config.toml
n_layer = 14
d_model = 768
n_head = 8
n_kv_head = 4
head_dim = 96
d_mlp = 2048
vocab_size = 32768
activation = "swiglu"
norm = "rmsnorm"
norm_place = "pre"
norm_eps = 1e-05
positions = "rope"
rope_base = 2340.0
rope_fraction = 1.0
qk_norm = true
attn_scale = 0.102
bias = "none"
tie_embeddings = true
parallel_block = false
init = "uniform"
init_std_qkv = 0.0271
init_std_o = 0.00513
init_std_up = 0.0271
init_std_down = 0.00513
optimizer = "muon_variant"
lr = 0.0184
lr_mult_o = 1.5
lr_mult_down = 2.0
beta1 = 0.93
lr_head = 0.00288
warmup_steps = 0
schedule = "wsd"
decay_fraction = 0.922
decay_shape = "linear"
final_lr_fraction = 0.05
batch_tokens = [65536, 131072, 196608]
seq_len = 512
doc_mask = true
train_tokens = 928000000
steps = 7272
dataset = "wikipedia_en"
MLP neurons of a small language model. Each row is named by its layer, matrix (gate and up: input weights) and neuron, and shows model dimensions 480-735. Each number is 128 + 32 x the weight over its row's rms, rounded and kept within 0 to 255. Numbers have three digits each. A neuron's up and down rows have the sign that makes its largest values positive.
After each neuron's rows, "fires after" lists the tokens most often just before its 100 highest values on Wikipedia text that the model never trained on. A number after a token or word is its count.

L4.gate772:165156136162100131161090148133087159133134124113102121105122096164183145099107188097109079118153176207145155098160122166190171149163158125100101116117131123146087126110136142151130139188109106105120173114065106144100072089167174084161111113119187128111127147144056102134097158127124199123109083129067137083099119102075108109140123104129130067172132077118095105120124092151154136090117076119124153140122116088087120131120129129178152148150154158131099109168160104138163104088160091130085126156059160116096158129069149185123125077145159126140162135203085102118156085100131074135188112142157140104120125170194089112118200120063085144194157117056175095162118150080126109112143165163091102156154148163165124160116105142087134111156077091155142075136165142120105111043091151
L4.up772:178083124138179140165142147139118097117044168123128145084086133140171100115115120148155155135142188112112138134062139104169078106156132164076119097131056082172187108085086151149098128160093148131116126174117118155171123037188130123114113111086133149169076150069076135111109136115157083090073167120080126146102121034159127103090149147153139175149111168198138111108075111106145134110167147157106118115081159127139116091142187142158189130175120139176088127129137117134160147176072116124111137120154173160153152096117188114152088150157138129095141148148160147128132152133079140161119140118123152169144129150158131091100164111124113131100112169226191081130134129096115144151129083109100162087124127091120147062127131108138108101135083108199149161136154139129122107066137131
fires after: "the " 17, "1" 12, "I" 7, "The " 7, "ES" 7, "two" 5

L3.gate1537:173048053137116089167128095128133100121158085203149130118153104140124132139109171159110132148168192135084107153152142110135149097137135161172125102145126150156114083114184097102131128152207130084122076121084117071172159117128098180132091124116105030137127152110118119117126168194176124100157108056185131145082127127132136133143132120117099125163104112123125037107129150141133108070111096111160088182165138105122158151097176146171119082128139159137118106132115167148180176143163129132140119102119139102142132133167087158090130168095122134157143139187135100065105157177125145134138096171141102168085118146146126127141146167166191119089153155107107161122116130181110114125125194124137062159149180134108114172137137155147169135147164106102109143087096115166107130152122148
L3.up1537:105120103176065122115124093143082076131228060125078094138137048089113150132110117123107117076171128117081150144131166128113130139165132085156121138103146148127177099128181174138133147135116127106073151100056125078089168092150110158155063136103144119117091083144106095105142142157122115074117081099141137111090092157165072073128147180117131130129102115097103145130120131142109127123101130126121149113084141135120125159088205163057118100083175183095132082116095142186160176147215119159110209175075150141138114121113113123126103179061135123134139158177231125155074156150136099111194148131122106141117135167125159138169102107158148149112144095185166157099088110157090139075101147134102092135103132154103223221255175142106114094133160101120136158123153116131100125099139115
fires after: "Al" 73, "al" 26

L3.gate205:113124148106122076109122161051151152071149179081127131193149113158092099137144120143117139124166112101156083101163148081168211110118071111098167051104119145140142098091096134156144159198143145050092076171142129179086169139193161104146169122202124138140170132188143118077123143119116132096099173138120126161155137129144093103109176157054142141091116120167185093130135058166076091185124100102076165114118202099114131139091127152090112153178092111106120100076148133145097094152112153135100132088079120167086126119156112138127126159092208182137079056147148108086127134131122170192084150131136087168148164086130132130143113117102129169140119111179156175130196139076150120075145121131111080085109134111196185098125197117118106075117112160166128100090152110141117078133131126
L3.up205:116144158092109130103137167142161118110127130182134169079087122135131090097091090113120137142128091083178094124149143109177200117155159150093163131080099162112097103111080166142147164197196102114140111152117072120122171140166142125128219145153133131121149068183146095145106160126112116098106195139111105145072137091157126061124164161082164156150097126121153082125123139176101080196186139093122135170095134124073110122120097146136118162199127097126104159084177083183039154120069117092175112152134163147112095130199073136156109134060160119139168082109163108118125135142161167136148142079127134110111235128120091128192158101096114108162107136168124131096165075145154152142145086146137084135118101114157153166108109091124086105068140143096085100163198076143115142154114113
fires after: "==" 51, "." 22, "===" 11

L4.gate677:134089110142116092123131144131144183117171156132137110116190156121120144088118143158166134104185122098122085156123159155121133110111219085143128164107111085171131081115188135124129120139151100117129141131172123090152139175128084133149061074073067095157111082095056119125128190158125170151180173085158146150147122079159129163109056106138108088117097146135098083107170148093122124037182150097120194158139071162170134116163098067075124166124129139098133123154160145130124129135122155147149159101116106214176150106171076191075115110121161091107136172123100125124129118149149112136168138080081154139138170150141184090114100123152087173088138194082083118126142147131117126122084058178192159117085127131108201162117147135102127142187095157137082118108163093136141071135094115
L4.up677:173112124148182182153138154104168167110104124133165129096124145095044106099114131124114159142161063139180141093208135165128074097125107117106111104130122103130086134145132116089141162144150123078131099102154111089115122069180156157159160171160160169126103184147187120136143161122157162140129125090092168160156134141118042193134115120149092141091125167136165097189069124168097183159152189150078152133129099137135213115088167149151132141156158100116128173152115113085087084178184128149110134133187106135173151032065110066170082118108058144111171179068113143086123147159134129095088122171081123144140150085094162147115080104133172164112113169126169102200184143077115150185200190147195131117105121115163148112071149083111212186167073074163148194160111089170083169142168113
fires after: "\n" 33, "O" 9, "PD" 4, "fj" 4

L4.gate384:122160080140092134181098153148162153081172134163118115122138170155158161062092094082120078071118141085166153137147144146164150093171109064096137107140143088133178112159084121113173129117112196145125133099104143143088071158134081143152122119109099105123182158100124133146167106098136118088108155100145096129160147165143163120108175097222103138131105135134156140124089164146109113179195150187157076148117164106116196116104183198110117129121126110092137119136107185159136135122140155118090126096101136123125057134152097099109117056166121155179112118109150134154071070173158135135109190081101126139120130143072082112135095129064058105108083124127139129070129060118120131202119166154137227133113134106155118196138097157069100089060132147197101109076084139087128193159163104
L4.up384:111136121110130157183111159076136141097160158205122128081177161173128164123151104108161140140113156129190115123195161143145130158090139135156144112081192133132110098151119152149114171129173128158110127104114133148140132136159134146081087137121070128122169125144105117118126114108069170164103127108166156133172119088088169087071118115064082072119096111117148135119149132128133066148156173147148131136147144157127194068142141198086113146127137153127158141108142190139141147098171165132131149086121145037093108111208130125196149155159154138170081143110188165136114126137090171071151233119125200143062147155114136129097149165126105115103113148159160144133184163091145181156027067149110113117144167100148174147089176145091170119126110094174102153144117132139093105120118102
fires after: "." 33, "W" 12, "E" 5

L4.gate838:108129116133140137177115172086077133117166187104117075104151142129121138148185087095102091187148112148124161103106114137183132180069090214179146123099072095096097113151125135125123163112111114085182109129110147151175152158164176117093113053161212113121096121178183095102135134209139099120153160078125152147161106125100175106092155117070137132152157144169099041051118148132079133097143147136154161095152070109087081154128163115222121040117131189142149158173135132140079149129059110076171154168105117138149159130130142168082111165109121126068106115202138090121153054142102116159150151173109151138127106123075111174150144136137144183139100150202159097126154144134163112145175080151083164125099135124085147088121131120159120180168087093144157108138096120184137146085139084
L4.up838:110145095156071129125171135075145116171132156085127061092148115110104071106100100169108151163094068157133096151116126110172165119216132125141163126126074145057116084173111138226101100150101079116082172068090086137146109133159127099090091137147197127094112167163143107147142162115095169085107066138114153171142096123165151155107157119125125147071085114139142168122128069134075141120113163168103147112167070097109127053131079146086198119162131173090108149150119158111106152162088120154130086148099078116156150121099125171140119076135150129119108116106120126151123105119110081145108165103139106138158098127081110129114150126191114106151065119131106136113097106111119080133080104092145150157123136136111091156079164197155059143144137159123141132125170081111133145083099090
fires after: "the " 48, "The " 10, "H" 4

L4.gate1472:100142159083124143093153140138089100137088160113142180170156123128167104161135191174120150095111106160118094162132103145139129071135156132088119124102110148122176059142141182169099159098062144177116145126077113118131097162188081154128145134198129126135096173186191157070148095159155127040101139130151132215108065141184105117172086131166147136122144138077152108187135117130082113132151151167104089096126115162153111075117108149140126138116195089130146147134116125135104154116149124203194118094162167118114141215190121079095118092135140116152134114079153160176124111123136137107159128060153116187186114121128054139130073129196152144172088046107187136129096118092152145149137169110129102128136135117083135092023120130113146082124192157134102134138159168129175072167116105
L4.up1472:115110090132112042137103143151191125177145143135095120099059146106117103076140150130106131088203116131166185103096130127148127195128099139173135126136153138054102116075115104139140102149178147169085132149166123169126161108094110121137171121120086116141207112173108114176094183121098137106196110135127139192167120146106182118142143111128126147160163114132167128109100170098111135125016129164162106139156150120076138103089172061126169147071112153098145109150095081102148090186081145101099072157125107187127084103103151129094066105038161150058128110176118144103042126151160069133106142109178135053120148146141146029142170163100117074130133111140085143127170129127127113089142189131141074118124106178108165150171127092118199113080174179177152133148125114141133124122185127
fires after: "." 47, "9" 5

L3.gate999:152077099136091137116157132185149144086144109108098067153124110111110090134126145118076159115119166168119080090127130122166126186189138145147134109145122187142143105137130060167140094088176139089133131157140074143090079138209118182157093092125149159195105112099108132111081126154079103138094136160164147102169098153047075127134114143104099143126113140097165141095080176177141147186087142102110081143136160133080162141170108116136111099094105146140120164140142165125125173148139095158149101105139155154109097172100136138121172069154113151126155089135084155134073111118159129139154179108076147188199109162128127114074123130081048151103113127059055114149083098083153105145146125138125179103170083109121111184142043160138147093160163109129170105127173113043055123167143101
L3.up999:140132157120145098151181137075059183170050127115083110160131146121118178111167169101149114170115108103094144073117170124157089110164113142121065139115083123098133127109175090198127161124144133169079089146030188115057099140174112117122106108157168135083087084066095178046134116176110078102102155125085143138134106142179128134147133160103121134099117170119139111154131112155101099110080131137171109124060116087155116150071154120125125072171131095185075179171133131073118118128136157129146043100136141090103118116171113123119109196128081183123132092168118130131151124179103122130144116099126141111156108164128127113189145141161170139096073154123148065137051138102121120130142127091160144134147121066176123132170168155093105118104119136140125138101134139142127167122165118
fires after: "\n" 33, "1" 10, "I" 7, "Un" 7, "X" 5

L4.gate1342:163182107171161200165088129154116151154127085109195099163138127138101130168159088151068140149111162097097151115146129117166144094124096101162183054117064160156127089148113098123146106124161120128147155139081083049124173105129161132091093058090092119173138118139121091149096135141187093194138099088110141185129177138133162064137160112098126099150110161063088103179094124149119175114175138147148098153183118139138144136082126106164131134149096108129137123107135218115146124117106116113115108105088108100111139131136131185158108153126130112135159130122082164092089170122138143115059134110132089149136128145129171130162081140129106083147135140178151112083090086165153142119141109133122055143116123136118164105083179052167151154160213178142096113089125131068167187105114103
L4.up1342:170089185147152095157075110162108157098089155124137101178133102147110127179105082171092100162149102057132095163147159117111171119086109152156092113112126147152126138152125139144100051120135123167111118150151101079133142145137158179146133148137162143186097145183140136198172154160083114094086087114151157180093127139185152128094103133095102096131101118123122119109121134101177196146176116147101141143192059131144077079098108132071154173161152152105158094090101115150172075124069155142116128119149112108130155161173122095168143097098133116195093148116115155093127157151101141160172113127095134132115153110152121092122144082127128086113110176158183072135095187126154113119157091071159084110141107155125124081109125131161148108158134117068137084141159180068097116129142137
fires after: "|" 44, "==" 9, "num" 4

L3.gate650:176071168192130113124084150130137141079091131097137115101149072190123099096126117135117132098129126126178125093132089148159069158108074099146156134128139216168106118096211139154052133148104157222116079122140134148033058085101130096125131100174087159120109155149119171105153157098108099149115127100067052097111063100137097139093136114176134142074111152136080105074091152096122102123193125155137111115132141099124101134141146173125096107107119113137127162157103088146108140140077117160208118223101079119086175106120015167124070171089047122124135135137082141139088144128130128115142125114142097155099094115119177112138110107168137127203149087118102114115173138140109187097156105154113120120180110117149152186188124109187100163133134147149132067098133092162099090101094168
L3.up650:148121141148113170187109109097142136105040100049123098112194104085131207153058162109082134115084135106115174163088144120033086143100046106165166119145101108081105128163172178057094131104076154101095117168094127149141065128120149108126111126145101121093120141128086147089108101104142180125151081130068116123060162125148086127086128122095149176157151133119115145183137146174116107169126044158117113172129050132167100121147105121114149157137115178110115051194156080101135124176138134081106137117131131125150098197088096128138107111140093105103042149107118157159045075136145176101060119130120139150148146122124120093143177120123131190160134139157143138107147089131130143116169131095106166190128145166101114152141187119222144076145142138122093161086097127138148132118153155
fires after: "the " 39, "The " 33, "This " 7, "this " 5

L4.gate774:127117143104127061120134160073124103126122112146180113098095113146142088130076150168132097150181130097104153131119124105133174086136148141110149090122124171137127090118144102145158100149151146077148187165151169067151161121088081188129193128156142076179093091133135078151113100130109156142058116148152128146095169148062114214101199158109074137120066123106100049109131083148141118113131126135094120073084101131187122201043151148164134108073093140110082116117101160136111137099124105079128093170102169124106151070135090140120097084138090092111101166114124127151218104132142151118099180126132141137151112130109079161149175077171048096155130109136103146247119076117093121117140117133117141159115161205139083161138180140095083107110140150120098210171085103072180121103139104
L4.up774:097124143165171076121123136085220141157154128111122139101100077114122119137144162118128119160120127160066151154125110119129145063103129112142161160103104064124149081135155189146097144116182164122099199166094118176125127093122084093150143120121169196152111140161153166180149173105099105133126127094153086115162105154112083138083137158107112123132146080133116033147175066087060181097174130106088166193125060188109148074081201090154113157061150117115149074137104159137097140116120113145124139093108097122149180162170098075171150099155138146167080118132112172129174138118135153178161136136119134130184145095106087144141120186137064122122127163186132126080106134102069125136075092140105135154176097157100132097135119157117095124192144096132085104115113145105137115135190158
fires after: "\n\n" 20, "==" 17, "=" 11, "the " 9, "a " 5

L3.gate1677:127150143153166143143094117173103164172113110125137112172095165156110090091069117189117105146134153156128135130168146162161160189091149117156083151178100123118122139168151130111133144076158111071091102076189132117053058102175151141110089130203082142085062096166142129131173183153197128084138117165141169134141116120125106161148149148125146134110102114159111141091110164119156178099146099130141111112081160183170081104155088123130071086136143150098101141174076192211178120170102109096104078122143067129088115139126121186123100142087120152138119104118144096147115062183142150174170120148160051149166096100158153105131112148122112107110161144118113086078166130115142133131154107143139138108128057096163096123133154154142169132157104151164123121209132169158110148108144108
L3.up1677:106176106131036148159088164141118133086145101142162121144170171142161107103073120132157130162109106126049121162144119158092094130099089181143118118103092138147191115156131137112107135087144139093131131138134021156090155092101088150143092151204122142136123146121158099132116088161101123162131147135054118104098144144106117131171108159117149072124163136075120114135112129073136168137137174116147137184134180124162073183134086151121082152141150131130143125131134171154134115165117131153105093132081121162094131095159091189162132124081129127129136189127066183123140148131173112096148151170111059105150070203111157089101147145176061105106136096083118180164141169152128110092127079134133128140129096128104119144222169094132130131164098135131156165175170098149121121116152170
fires after: "who " 24, "'" 11, "P" 7, "which " 7, "Pi" 5, "and " 5